Weights of a small transformer language model.
Size: 6 heads of 64, vocabulary 3071.
Architecture: rotary positions, tied embeddings.
Training: a variant of Adam for these matrices, 417M tokens.
MLP neurons of a small language model. Each row is named by its layer, matrix (up: input weights) and neuron, and shows model dimensions 128-255. Each number is 200 + 30 x the weight over its row's rms, rounded and kept within 0 to 999.
A block is one neuron, or neurons of one layer that tend to fire together. After each block is what it responds to, as a language model described it from the Wikipedia text at the highest values.

L14.up134,203,175,194,190,211,191,176,195,196,198,218,214,182,238,185,176,207,200,174,183,199,240,207,197,241,221,208,179,183,162,187,213,182,178,286,187,245,228,211,189,251,229,190,234,237,210,250,184,183,169,166,208,276,191,215,200,197,202,250,177,195,214,166,186,158,201,221,209,169,172,226,214,241,207,199,234,150,227,181,167,226,184,154,177,190,163,251,139,192,168,174,171,210,208,173,178,146,179,197,249,159,236,206,238,194,189,222,207,177,133,249,205,199,216,191,172,159,196,190,226,127,203,191,203,212,184,130,194
L14.up226,178,235,239,242,223,232,181,229,202,230,195,224,159,220,219,206,164,188,180,226,173,228,186,244,263,246,219,255,191,226,181,205,169,144,186,209,204,188,214,233,207,177,203,222,183,187,180,209,215,195,220,175,192,204,186,211,201,174,172,246,213,157,180,186,187,270,186,211,144,246,293,198,255,251,141,176,192,190,183,197,222,221,145,170,177,190,210,172,170,222,187,191,207,211,242,198,195,179,208,206,201,194,223,202,156,182,195,179,204,195,212,211,214,180,197,232,151,213,195,218,147,231,197,208,195,201,206,187
L14.up280,168,193,219,272,140,219,154,228,196,174,131,175,196,187,237,163,235,172,238,240,194,189,214,222,228,188,178,240,217,174,239,179,145,210,230,218,216,198,176,179,214,213,219,216,183,143,180,199,194,220,174,189,216,219,186,242,212,152,233,222,177,204,225,195,197,230,181,215,205,203,238,227,220,231,195,249,237,246,119,195,235,202,227,114,217,154,242,213,150,202,171,225,149,188,231,235,238,239,174,212,180,221,206,215,198,174,196,230,172,228,189,217,229,189,216,208,178,174,161,262,185,205,196,208,171,190,199,174
L14.up308,213,256,206,254,166,285,207,204,176,202,184,196,191,208,217,251,200,180,200,195,170,170,216,193,206,189,207,216,201,186,205,146,190,160,202,186,185,216,202,186,169,210,189,215,225,191,231,289,232,154,172,191,190,205,199,182,174,170,208,176,208,181,234,174,217,231,195,202,193,216,277,233,182,192,211,156,208,181,149,148,216,191,147,210,188,190,219,208,226,223,213,291,198,240,162,191,190,172,203,165,234,214,185,217,211,136,169,226,168,191,146,219,170,207,136,190,171,197,207,218,216,187,224,176,214,213,216,211
L14.up411,231,214,223,187,239,260,189,194,221,199,190,201,279,161,239,204,191,200,201,185,229,246,110,205,207,184,220,219,210,170,178,190,185,194,201,217,184,242,203,189,269,203,229,181,195,218,162,237,150,206,201,193,237,219,143,248,188,223,180,204,236,212,156,155,170,188,234,171,259,204,192,168,191,223,208,228,129,172,205,177,218,240,225,169,233,223,292,175,178,218,200,223,213,251,221,227,195,209,198,159,168,218,190,219,203,217,168,234,177,157,205,177,218,223,129,172,229,195,234,192,135,199,224,194,179,179,175,164
L14.up443,230,190,228,182,228,184,156,221,136,220,149,229,198,216,198,204,169,228,181,185,218,203,185,197,176,206,197,233,175,218,226,184,207,189,227,225,196,178,271,195,183,221,139,235,200,210,190,175,183,249,177,201,184,204,162,220,149,172,198,217,172,170,203,211,191,211,192,234,223,189,195,257,227,217,165,240,220,220,179,180,189,299,225,150,208,143,174,225,161,246,124,210,157,176,164,226,173,187,185,208,166,226,178,168,163,216,157,189,197,196,203,168,201,185,177,234,190,208,170,204,170,200,235,221,194,213,180,203
L14.up724,217,192,258,229,168,207,175,170,242,213,176,165,235,175,213,217,180,197,243,215,170,216,196,227,267,178,200,199,175,175,188,190,229,214,211,200,278,216,185,207,198,203,150,203,248,207,230,204,194,193,220,238,199,198,178,183,157,202,220,212,209,184,174,224,182,233,149,178,153,243,208,205,206,214,213,213,177,188,211,228,247,240,193,161,184,187,163,215,126,194,162,215,202,197,186,181,199,206,240,191,214,252,144,210,227,217,220,230,179,208,235,214,174,207,236,168,154,163,160,197,193,231,162,242,189,261,246,206
L14.up1075,173,153,205,197,158,202,200,218,209,179,219,192,176,164,185,195,200,197,237,218,194,251,252,194,224,174,222,192,246,193,198,184,210,171,216,223,194,235,264,167,206,227,201,220,197,189,203,196,194,219,224,165,165,196,164,214,187,205,206,199,198,191,176,237,207,200,220,234,219,211,219,192,306,225,195,242,243,170,167,218,238,263,161,139,236,143,215,199,193,190,187,182,189,171,237,146,194,215,205,185,190,251,228,211,183,258,210,158,250,195,214,190,207,243,172,256,245,108,255,226,205,234,212,274,119,155,168,162
Responds to: Ordinal number positions. Ordinal suffixes and ordinal words giving rank or place, mostly in sports results and tables, such as 1st, 5th round, first, third.

L14.up410,191,220,201,253,205,255,190,189,184,236,234,190,230,211,168,246,214,205,236,189,264,211,180,224,257,140,185,238,145,214,263,184,137,212,246,184,211,203,215,180,194,210,177,206,222,212,217,203,203,136,213,227,172,218,213,220,227,196,172,206,164,169,222,206,229,186,167,204,200,232,205,219,184,272,152,178,210,166,125,238,138,208,230,191,209,195,232,219,205,226,270,242,240,194,183,244,228,199,191,179,192,211,194,174,199,211,126,181,177,207,194,174,152,181,185,167,266,206,200,200,175,209,170,122,185,201,148,164
L14.up425,230,212,214,211,210,223,186,222,179,220,176,199,223,243,240,218,143,220,154,210,198,233,230,188,194,158,174,280,191,190,212,150,189,181,242,226,215,172,198,189,198,164,177,246,217,226,214,191,247,125,187,156,217,218,169,193,228,229,174,199,225,201,223,179,220,188,187,237,162,206,183,204,203,217,214,187,201,200,206,161,180,225,241,159,206,141,241,155,224,216,195,242,239,206,154,258,235,222,182,235,126,192,123,157,208,202,103,198,165,217,246,195,171,213,150,208,168,227,200,263,193,169,184,212,235,197,166,204
L14.up475,160,150,262,228,176,223,182,223,195,197,193,241,180,244,152,206,150,182,249,216,228,250,225,231,238,169,242,250,185,139,202,209,153,248,275,171,182,242,222,238,170,184,192,225,214,210,194,214,221,217,191,164,235,171,197,195,154,203,222,176,219,189,171,220,194,204,217,209,157,232,213,168,199,227,175,236,221,205,181,232,199,202,222,139,215,185,206,175,176,190,162,243,226,154,191,206,254,208,209,175,179,187,218,188,166,242,143,162,170,217,229,262,132,192,185,209,210,237,217,193,215,186,147,250,166,212,192,134
L14.up548,148,229,235,197,151,252,187,214,265,145,135,175,234,263,172,244,175,199,156,182,156,251,245,251,192,145,141,171,193,203,253,239,199,227,191,184,184,163,227,245,170,130,164,240,192,193,203,204,194,121,152,198,171,192,181,247,177,158,186,199,189,183,160,190,169,213,187,249,226,185,202,184,183,169,161,263,201,183,225,203,187,238,175,186,187,212,190,194,163,184,205,230,175,184,209,215,215,173,202,222,191,188,199,141,183,238,157,222,200,111,226,248,212,241,186,208,202,197,194,251,209,181,189,210,212,263,176,219
L14.up573,162,200,184,190,185,178,176,203,188,195,161,236,208,170,165,288,171,156,236,160,142,192,207,220,238,147,188,167,228,217,227,197,169,203,221,225,229,218,238,262,236,199,168,220,196,184,206,217,165,138,172,217,254,163,203,211,224,208,205,252,151,182,178,224,212,230,215,223,240,217,210,209,246,167,206,191,188,196,170,166,252,196,225,236,184,231,182,253,230,207,175,214,195,236,166,238,214,233,211,204,206,207,209,160,190,131,235,226,193,195,250,210,228,191,203,178,178,176,236,197,153,183,180,209,223,231,198,228
L14.up646,227,171,236,234,164,233,195,251,243,177,161,252,203,218,187,198,175,185,214,176,201,215,205,186,200,202,204,252,243,215,258,205,154,188,224,158,245,218,191,203,240,154,194,214,199,203,247,250,190,176,204,167,248,183,175,194,197,189,182,188,162,181,187,192,165,213,169,225,222,214,218,202,236,175,162,239,270,194,217,194,174,195,212,209,197,196,209,245,243,216,221,262,244,201,206,261,216,205,190,231,195,234,137,183,157,215,168,201,163,165,237,226,232,230,202,216,170,192,144,244,208,214,219,215,262,192,142,187
L14.up779,186,224,210,230,216,240,157,189,259,190,228,201,195,237,229,206,184,204,182,152,206,220,163,196,224,169,199,200,202,224,179,249,167,226,248,179,164,168,223,168,217,149,135,250,160,198,167,184,200,189,200,151,206,181,209,215,201,189,163,247,164,247,198,214,213,210,208,182,207,192,254,161,271,199,184,224,193,223,195,196,187,182,187,196,166,207,206,226,221,218,233,244,242,235,196,246,205,193,239,238,195,216,151,210,224,158,165,223,139,172,260,223,235,258,196,177,206,224,158,221,213,187,214,201,225,189,188,199
L14.up1107,183,160,212,261,252,295,222,255,229,202,150,258,221,214,189,168,226,270,226,179,217,221,201,192,205,198,205,204,204,180,231,218,156,229,245,183,213,164,245,232,244,133,221,187,180,128,198,213,219,163,199,150,213,248,206,199,217,192,209,216,221,229,174,188,199,195,228,191,162,228,198,194,200,196,183,174,232,181,184,212,263,197,217,223,149,189,213,189,198,222,182,183,244,197,163,223,194,182,163,198,206,190,246,182,194,203,95,190,179,150,253,245,175,216,185,173,202,217,212,188,221,215,187,156,195,150,221,211
Responds to: Quantifier partitive words. Quantifiers and the partitive "of" that follows them, as in one of, many of, All times, several, each, every.

L16.up50,141,182,222,188,216,192,206,230,190,185,233,250,196,202,189,164,171,167,238,207,206,220,209,246,221,142,148,216,191,130,187,230,251,222,189,197,237,211,177,255,178,197,208,255,249,154,187,206,200,168,187,138,200,263,204,227,174,194,195,212,196,184,224,192,202,226,244,186,175,213,224,142,237,204,156,192,218,206,171,190,215,264,197,185,192,153,251,198,170,252,253,220,176,206,229,262,190,188,185,191,129,230,218,172,177,221,99,253,177,159,220,216,175,189,141,247,240,163,162,223,217,191,218,209,236,240,213,147
Responds to: Sports and chart records. Word-starts and suffixes inside stats, chart and record listings: ordinal endings (5th, 21st), "Ch" in Champions League or UK Singles Chart, list dashes before record lines.

L9.up63,177,208,172,219,213,218,197,164,162,208,170,184,218,195,178,234,168,221,142,173,215,207,251,210,192,174,194,265,221,164,195,216,190,202,194,219,186,191,197,203,186,154,184,216,208,223,209,182,227,186,150,185,241,200,219,248,220,218,207,161,221,201,224,191,158,161,204,219,192,229,206,226,219,194,198,215,225,238,205,180,219,164,224,213,166,215,220,173,213,193,207,197,255,197,185,195,216,150,148,217,198,195,241,174,188,163,183,219,182,209,261,212,220,264,226,178,218,195,215,209,174,170,258,175,236,297,134,203
L9.up75,162,228,266,240,200,209,188,191,215,211,160,144,240,209,169,276,178,165,209,164,194,184,217,233,153,98,236,248,186,186,210,201,187,219,201,239,182,162,149,183,192,146,211,219,234,176,207,168,211,145,183,165,179,244,184,233,216,203,151,178,243,181,206,196,232,198,216,242,205,206,231,207,174,203,189,205,229,185,183,212,187,230,215,179,206,210,218,189,212,220,226,207,239,219,121,204,200,217,191,176,159,192,204,158,189,182,177,226,168,231,200,195,181,186,197,141,233,206,193,212,193,229,250,180,208,222,181,171
L9.up362,155,155,239,216,193,203,258,195,173,213,185,188,225,183,176,183,144,185,175,175,179,183,187,268,158,194,195,191,215,144,253,212,148,174,227,214,176,252,163,200,233,152,221,242,210,202,196,156,195,218,160,150,207,241,199,189,200,220,258,146,239,200,189,186,185,231,219,260,220,238,218,167,202,158,159,178,192,211,164,228,214,218,198,192,199,201,241,194,202,211,229,248,177,220,250,277,264,229,130,197,132,211,190,158,171,199,220,168,213,180,222,170,198,187,184,183,222,205,202,216,184,176,231,246,168,198,221,239
L9.up626,155,184,161,220,161,206,207,214,227,199,166,178,186,209,190,202,209,169,221,193,149,196,205,248,198,173,180,224,229,177,237,209,191,145,247,248,180,141,213,210,213,177,168,262,208,168,191,221,179,164,167,163,206,216,169,269,212,221,206,254,191,167,238,191,221,234,160,198,178,223,266,199,193,202,145,179,218,186,192,183,236,212,198,182,197,204,205,177,188,217,164,226,209,174,227,200,243,216,144,167,188,246,206,214,168,206,148,227,131,209,224,186,211,208,195,169,230,166,197,214,244,237,249,152,212,243,227,217
L9.up808,200,193,225,266,149,212,176,245,207,213,171,216,181,263,223,162,184,199,164,190,193,189,176,180,230,260,189,211,170,202,185,237,216,165,257,215,230,208,201,185,217,182,174,210,241,221,240,243,200,154,137,150,200,196,192,258,185,247,209,207,185,182,182,174,200,174,184,223,126,243,219,191,182,189,207,205,204,198,196,162,223,206,231,175,201,224,194,140,165,180,165,212,189,205,226,170,197,208,209,163,180,217,231,238,208,179,202,146,184,186,270,232,168,231,233,263,231,192,163,266,186,183,175,204,173,201,176,130
L9.up974,191,192,229,206,168,250,212,186,161,209,174,198,233,204,266,186,222,208,185,163,199,242,233,258,182,204,227,212,212,227,237,192,157,137,239,212,232,160,207,160,220,170,162,205,213,174,244,218,191,194,186,179,261,221,188,181,188,161,256,192,197,181,193,199,226,195,210,228,156,168,246,198,198,199,212,194,242,265,170,148,139,176,179,219,201,221,220,140,157,211,237,197,222,221,255,146,190,192,210,189,183,239,240,190,190,187,170,131,177,199,303,236,190,225,186,171,164,186,193,244,144,218,147,196,222,263,186,162
L9.up1042,226,240,244,239,203,257,173,237,170,198,164,195,214,223,216,220,203,187,216,147,189,179,244,229,215,197,166,213,157,120,187,187,183,171,229,218,189,197,229,254,218,240,158,196,203,180,228,195,152,165,169,161,210,205,184,232,213,195,211,206,203,208,180,202,241,241,223,224,228,234,201,206,179,192,177,223,182,195,213,137,206,220,200,172,194,225,213,201,166,198,177,232,161,227,152,203,184,223,205,181,190,167,211,131,168,171,188,215,156,126,203,242,210,234,201,208,228,203,193,219,145,221,215,150,223,241,194,246
L9.up1046,238,161,250,223,139,221,213,178,203,123,176,210,190,182,185,217,173,183,180,140,184,218,214,266,197,183,168,247,208,189,221,208,170,148,236,194,171,197,186,223,184,199,235,241,179,209,186,171,200,216,191,148,202,162,216,223,190,174,164,209,224,211,228,167,201,194,195,213,201,282,234,204,220,213,154,183,217,222,167,245,223,249,194,165,207,243,223,230,165,206,240,216,205,199,220,224,259,189,186,182,170,196,198,181,211,191,227,196,206,168,249,215,240,177,182,135,233,243,223,258,202,170,185,185,272,261,198,189
Responds to: Ordinal and superlative words. Ordinals and superlatives after the, his or their, naming rank or sequence, mostly in sports text: first, third, 3rd, only, highest.

L9.up278,175,162,234,204,181,178,203,211,266,182,185,220,180,184,193,245,182,248,171,163,201,262,209,259,199,236,144,183,227,178,226,257,167,187,226,263,260,232,182,183,200,166,208,213,153,161,215,188,265,240,187,212,194,185,238,223,199,196,178,202,196,185,226,189,218,236,214,182,159,180,218,198,213,198,200,212,197,185,203,151,182,220,257,213,171,202,224,146,234,212,214,180,150,206,173,232,164,192,195,268,172,234,161,174,158,177,176,217,249,139,278,207,197,228,198,247,177,240,193,199,192,197,180,202,208,231,144,204
L9.up406,198,150,224,180,189,203,125,179,189,232,173,203,228,212,175,173,193,204,244,195,186,222,192,288,166,167,230,183,155,118,206,199,222,181,205,184,198,217,218,217,202,151,165,194,198,147,224,230,186,194,160,165,174,179,196,224,198,167,168,189,180,203,167,215,175,194,213,191,245,202,196,208,204,163,213,171,269,162,168,241,215,221,192,183,191,180,233,236,222,243,194,219,177,222,226,205,188,212,226,230,177,211,234,173,216,199,176,163,167,172,237,231,184,162,184,170,163,233,201,257,258,196,215,241,257,172,201,184
L9.up565,185,189,234,198,145,202,195,249,250,174,184,232,166,216,231,222,165,224,167,202,185,202,172,272,186,170,175,155,176,221,206,201,145,211,184,192,189,239,159,226,206,209,222,191,194,189,198,192,184,177,181,202,218,176,165,252,188,220,174,165,162,206,202,195,258,195,205,234,189,199,251,172,202,168,154,213,272,207,117,214,158,203,210,172,187,201,203,215,219,236,182,181,175,140,207,232,181,223,229,185,214,181,209,189,185,228,127,189,215,167,234,210,167,192,206,272,220,198,190,157,221,172,166,230,166,184,190,163
L9.up803,126,228,245,172,196,184,192,214,210,193,192,271,168,235,152,214,199,177,182,197,164,190,196,202,181,197,177,209,124,240,209,183,294,234,205,201,224,249,188,217,182,191,176,228,163,155,230,208,216,217,236,220,126,171,195,231,226,196,183,147,162,201,183,219,204,177,270,195,157,211,189,208,219,186,212,237,242,224,180,216,189,217,182,190,199,165,174,168,198,215,183,241,199,180,184,207,248,179,242,189,176,211,231,232,200,274,163,163,193,179,244,179,227,254,177,166,169,145,229,190,175,269,179,232,302,215,90,174
L9.up888,167,171,284,184,200,213,233,254,257,179,201,226,159,239,169,158,230,207,241,206,202,192,221,218,206,159,167,214,172,173,222,218,210,226,201,214,230,152,182,221,212,150,215,250,170,217,205,186,189,175,193,161,230,197,177,243,207,165,180,223,197,236,202,192,221,203,225,281,206,209,213,174,198,199,235,182,206,194,123,233,170,197,211,205,152,237,223,173,178,214,239,290,194,229,131,252,160,240,239,219,219,194,212,136,231,236,175,216,196,124,169,209,184,217,215,218,204,202,273,190,212,228,192,204,249,202,164,260
L9.up891,120,218,185,206,192,206,244,215,200,157,232,232,200,232,200,281,152,203,188,159,209,228,189,207,166,202,196,269,201,190,204,241,152,206,190,170,174,211,189,233,195,201,219,170,198,207,235,222,198,149,162,174,171,237,214,223,157,160,167,193,215,244,202,231,213,212,210,225,201,190,224,209,198,188,219,194,226,220,198,176,170,212,228,182,178,201,244,170,233,211,227,221,188,245,160,216,233,173,176,193,140,254,210,166,202,174,196,194,217,207,104,172,195,262,230,185,235,229,239,182,194,197,204,204,180,255,218,136
L9.up934,172,151,232,196,185,225,200,159,222,169,195,265,229,219,155,256,165,239,180,193,241,202,174,183,138,147,166,202,186,174,195,220,185,159,202,236,170,238,224,229,201,255,178,215,172,193,246,199,185,188,215,195,193,213,231,207,232,213,177,210,222,227,205,191,250,163,247,232,251,214,200,230,217,208,206,190,178,214,245,199,178,201,222,176,192,212,213,182,220,207,238,211,158,173,173,265,225,173,227,201,204,199,199,202,186,212,121,198,219,198,176,215,181,168,185,261,212,211,263,224,189,195,157,158,242,168,161,194
L9.up935,157,186,209,200,211,250,194,246,244,254,195,215,139,189,213,208,195,262,205,224,219,233,184,248,191,258,172,233,203,222,200,247,193,179,200,238,203,188,258,209,188,191,183,241,222,193,197,190,171,165,227,195,247,231,186,175,193,259,190,177,229,173,211,215,219,207,202,180,137,199,184,181,203,186,204,218,192,298,210,198,141,211,205,201,103,130,197,193,157,230,261,163,215,214,181,254,223,234,202,228,232,217,164,173,197,200,129,215,219,136,155,191,163,255,160,186,244,240,260,266,210,205,191,223,235,185,221,139
Responds to: Quantifiers after prepositions. Quantifier and determiner words such as some, any, both, several and more, mostly right after a preposition or verb, e.g. "with some", "include more"; weaker on "by" and on mid-word pieces.

L9.up151,173,168,194,169,236,211,166,217,199,167,228,240,217,246,209,184,188,149,131,204,242,235,170,203,219,170,162,268,177,181,247,224,171,224,201,229,173,220,155,208,222,251,195,219,182,216,215,149,224,235,188,172,231,182,207,206,164,208,178,206,186,187,173,211,183,155,239,228,215,161,180,195,254,170,183,166,229,235,148,153,208,218,148,183,228,168,254,171,257,184,158,227,166,196,158,261,226,207,181,254,172,221,222,181,181,220,255,239,136,136,263,165,202,242,203,185,187,233,201,182,118,212,225,203,187,178,208,223
L9.up187,153,170,230,212,204,198,183,223,221,215,218,225,191,208,197,170,195,192,177,207,237,237,194,181,194,160,158,213,165,194,257,213,243,235,192,273,233,211,233,183,221,169,136,177,183,225,205,202,283,203,194,178,292,177,224,228,152,164,193,196,244,249,164,167,132,127,199,222,191,212,165,213,210,200,200,262,200,175,217,133,225,204,222,162,224,189,195,149,232,199,165,253,126,183,146,194,239,219,206,203,244,234,178,255,194,201,207,236,215,145,285,247,210,196,176,176,152,211,199,253,186,159,224,251,184,220,173,218
L9.up225,211,173,174,188,190,261,250,224,197,163,176,243,213,208,214,175,170,177,241,220,206,195,232,197,188,212,168,219,206,190,195,199,266,175,160,201,200,210,209,188,206,224,198,213,201,222,200,215,248,242,228,215,205,234,258,224,191,178,208,183,211,207,153,201,166,134,192,206,178,246,220,196,225,218,179,233,195,256,174,208,201,194,201,224,183,171,208,201,137,184,179,229,205,207,197,205,235,235,214,197,207,195,218,179,198,217,201,229,248,201,180,220,163,175,193,215,197,243,175,172,190,152,198,177,144,207,158,220
L9.up683,172,233,230,232,148,226,200,223,195,167,179,255,215,274,214,219,169,157,163,197,192,221,192,203,171,213,222,216,204,213,180,200,186,221,208,189,210,245,251,206,235,182,179,231,212,206,172,234,209,213,256,197,190,218,159,189,220,155,189,217,200,221,177,208,149,155,182,166,202,194,197,173,180,205,194,266,219,242,95,206,201,192,209,182,225,202,226,202,214,208,198,177,154,185,192,196,240,215,250,186,175,216,175,210,236,204,156,198,199,188,205,227,168,203,236,269,235,252,156,222,175,213,144,177,214,219,213,195
L9.up716,181,235,226,214,216,247,232,223,190,194,213,249,143,204,226,170,235,150,208,212,195,193,154,177,158,204,172,169,181,223,184,254,175,224,181,241,186,224,264,198,232,227,211,213,166,220,213,196,189,213,194,165,259,202,147,212,191,171,227,245,172,192,159,213,209,188,261,186,189,198,206,187,223,273,189,216,223,273,106,150,190,248,190,182,224,143,192,156,189,230,143,186,190,232,236,231,224,208,201,213,181,169,207,223,174,185,191,165,200,187,244,214,192,255,198,216,214,208,193,193,168,211,163,193,171,173,198,185
L9.up846,232,173,195,220,243,171,185,180,236,126,202,171,186,206,183,249,203,233,155,208,219,232,235,240,222,175,183,179,202,244,171,182,211,186,189,205,260,237,245,237,242,235,174,186,200,224,242,201,260,167,186,196,210,197,167,205,140,170,198,200,201,217,174,216,199,237,161,184,220,252,191,176,235,220,190,230,153,238,148,202,182,229,176,118,194,238,182,202,188,209,238,179,120,131,221,185,176,229,211,190,217,213,208,229,224,195,215,185,181,203,200,176,190,194,171,158,205,212,214,173,178,158,229,248,189,189,205,223
L9.up955,216,212,197,217,213,223,210,203,191,215,177,209,225,238,190,191,208,163,144,156,217,189,231,197,181,194,251,223,203,195,234,206,184,207,224,170,169,215,211,258,200,229,168,223,247,204,184,233,223,146,254,146,167,239,162,217,165,186,182,151,236,155,190,205,169,175,229,239,201,231,208,243,185,261,178,175,255,253,150,218,192,251,157,188,186,165,217,216,168,216,135,176,193,172,202,230,234,205,139,156,139,208,226,205,216,186,227,211,172,184,199,164,159,164,223,158,199,172,207,229,127,201,220,184,187,146,195,219
L9.up1146,177,166,259,212,191,244,148,237,180,213,204,239,200,206,178,202,168,169,166,122,260,177,211,191,155,238,193,202,241,224,217,138,240,259,197,200,202,188,184,215,192,230,189,220,174,210,210,173,235,184,190,194,264,222,219,209,183,196,218,205,230,252,121,204,111,209,245,202,169,179,198,193,194,215,184,215,170,247,226,185,186,231,189,211,206,203,175,176,168,200,147,251,170,196,168,206,256,217,204,201,182,183,190,254,180,266,202,236,190,140,209,187,169,204,177,207,200,280,209,143,206,193,186,199,143,201,145,169
Responds to: Sentence-final boundary marks. Periods ending narrative sentences, plus list semicolons, table-cell separators, spaces before numbers, and phrase-final places (in England, in Israel).

L16.up588,200,193,199,198,160,179,219,197,259,204,153,222,177,208,170,205,220,160,186,178,188,199,216,252,184,216,179,229,168,213,251,193,214,229,238,227,170,221,244,201,189,245,203,217,218,215,185,218,240,229,216,212,190,215,164,247,207,148,149,166,228,190,194,192,242,226,178,175,211,257,188,156,215,207,210,252,220,178,181,226,231,183,150,195,196,174,208,242,210,226,162,155,183,156,163,201,227,214,206,164,243,241,188,189,197,183,174,227,191,165,208,213,200,229,194,236,127,174,170,221,194,198,198,196,219,259,203,181
Responds to: Nationality and ethnicity adjectives. Final word pieces completing nationality, language, dynasty or regional names, such as Pol-ish, Roman-ian, G-reek, Fatim-id, Ott-oman, plus whole words like English, British.

L14.up103,191,188,220,232,170,187,191,211,224,185,195,215,171,259,199,175,187,217,257,150,189,185,200,231,143,259,230,271,261,209,193,216,204,217,211,227,177,183,233,222,164,201,225,226,191,178,201,147,211,212,192,225,214,180,212,218,186,190,225,228,193,141,171,236,218,213,182,200,180,197,226,191,242,239,203,238,145,253,216,174,211,215,138,199,250,210,230,200,168,204,159,232,209,154,221,223,163,201,229,200,207,182,193,133,170,201,108,192,162,222,236,190,215,192,178,208,219,185,270,183,191,221,204,222,244,284,174,184
L14.up241,242,235,200,215,206,186,235,189,204,224,223,207,282,182,255,212,223,189,169,181,216,233,181,223,180,210,203,242,194,209,230,166,202,229,176,177,184,216,198,200,206,196,266,239,140,168,183,238,244,218,271,165,234,184,198,248,216,183,194,146,233,184,175,208,212,205,144,210,182,224,225,195,238,223,161,205,205,230,237,184,228,211,171,217,167,202,191,205,202,214,163,205,181,205,192,175,200,226,193,192,173,184,196,159,195,210,195,196,187,182,211,211,207,235,182,223,181,173,240,208,148,226,228,273,201,202,166,213
L14.up339,193,241,190,210,159,255,177,175,221,203,184,180,216,230,191,245,233,190,227,211,176,216,215,278,170,195,220,216,236,254,182,182,232,161,174,217,187,209,169,244,221,179,167,190,203,192,185,188,215,203,225,211,208,183,223,204,186,170,184,189,208,149,195,200,136,243,168,221,208,287,209,208,238,254,226,185,215,211,183,206,232,220,222,219,184,230,197,215,218,208,211,249,192,201,197,175,193,202,186,175,224,211,181,203,197,191,153,195,114,216,234,181,180,203,211,190,182,194,270,217,210,203,172,162,227,200,187,220
L14.up391,187,183,150,176,211,196,199,191,186,165,125,237,242,244,120,172,195,175,196,151,233,200,207,232,243,240,168,232,187,220,206,180,238,177,185,171,203,239,178,225,241,210,180,263,181,219,182,229,225,203,245,198,207,191,174,195,150,167,194,206,194,214,186,259,172,180,220,196,226,236,187,139,232,287,234,240,206,231,213,203,229,243,166,200,164,245,195,216,209,206,177,180,213,154,270,202,226,181,162,213,155,224,207,205,186,186,211,189,186,231,158,169,178,194,187,174,197,192,186,196,171,155,182,192,190,197,226,192
L14.up467,195,168,177,190,213,256,229,190,210,162,214,227,220,268,113,164,185,104,167,158,190,210,253,277,211,196,187,215,155,228,213,150,204,170,245,193,191,173,223,233,173,212,181,210,211,229,180,191,256,156,222,237,214,216,206,239,155,180,168,160,175,195,163,230,225,226,199,242,191,271,209,200,250,251,203,263,193,238,234,238,255,201,211,175,179,246,187,167,235,201,187,180,216,190,191,202,228,213,166,212,188,227,173,183,198,210,155,193,194,207,198,184,165,179,231,211,143,173,174,236,170,143,238,229,226,241,218,230
L14.up472,175,161,184,192,124,180,199,195,218,195,200,188,227,183,148,165,221,188,201,207,210,195,219,271,208,221,174,196,187,217,200,256,219,184,244,186,228,222,229,220,187,208,149,242,216,212,177,175,208,171,245,230,229,188,212,181,183,224,205,175,192,220,218,219,226,172,197,173,187,234,177,208,170,244,198,209,256,195,172,161,272,190,199,179,199,243,212,180,234,193,223,202,219,227,255,216,204,196,191,182,217,187,200,233,212,231,190,200,152,136,228,204,215,204,224,264,197,180,223,258,185,149,170,226,225,221,245,167
L14.up593,125,142,152,151,244,221,202,232,204,187,235,203,245,218,227,215,200,165,165,184,218,193,249,181,201,195,189,232,202,202,232,196,240,228,255,195,180,187,186,250,212,221,177,213,171,226,224,174,267,182,180,226,184,222,220,223,215,199,175,199,153,167,192,227,165,228,169,240,155,149,215,177,208,275,192,204,205,212,192,203,160,201,244,159,225,221,203,172,200,229,190,223,214,168,199,222,244,209,241,272,161,198,214,251,203,181,213,218,198,191,187,169,198,200,187,209,230,194,191,159,230,224,209,175,209,174,162,235
L14.up622,178,197,219,208,226,298,223,193,167,203,171,201,190,211,238,173,196,158,199,222,181,245,225,243,266,213,203,186,223,186,247,193,266,221,219,147,221,135,185,238,238,180,211,231,249,213,188,182,173,191,183,237,252,163,229,224,187,150,215,116,162,204,128,208,196,180,190,161,166,254,160,152,269,261,211,220,190,216,205,190,260,181,237,182,181,181,228,177,207,217,159,205,164,191,208,191,228,248,188,190,184,256,180,225,203,197,205,179,186,166,170,220,134,186,212,195,184,209,204,183,223,192,143,181,217,177,222,194
Responds to: Country and state name endings. Final word-piece that completes a country or US state name, often inside demonyms or after "in", e.g. Sy-ria, Ecuad-or, Pennsylvan-ia, United States.

L16.up61,214,195,199,249,197,183,188,231,228,190,170,171,210,210,189,197,141,213,254,226,218,181,239,175,225,261,222,202,215,229,231,204,190,218,246,152,161,182,229,228,183,179,215,228,221,172,146,187,231,188,225,157,183,173,170,156,255,180,201,172,186,216,198,189,199,213,181,196,229,231,199,184,211,183,201,230,276,168,166,176,190,231,213,184,186,166,178,207,238,203,140,208,159,204,196,172,250,227,249,123,237,197,173,213,170,176,151,192,164,196,225,187,166,284,183,200,171,182,194,197,194,216,220,213,212,206,210,195
Responds to: Predictable continuation tokens. Tokens fully predictable from the text just before: "votes" after "Total" in election tables, "of" after percentages, and word-completing pieces like "yards", "ly", "eded".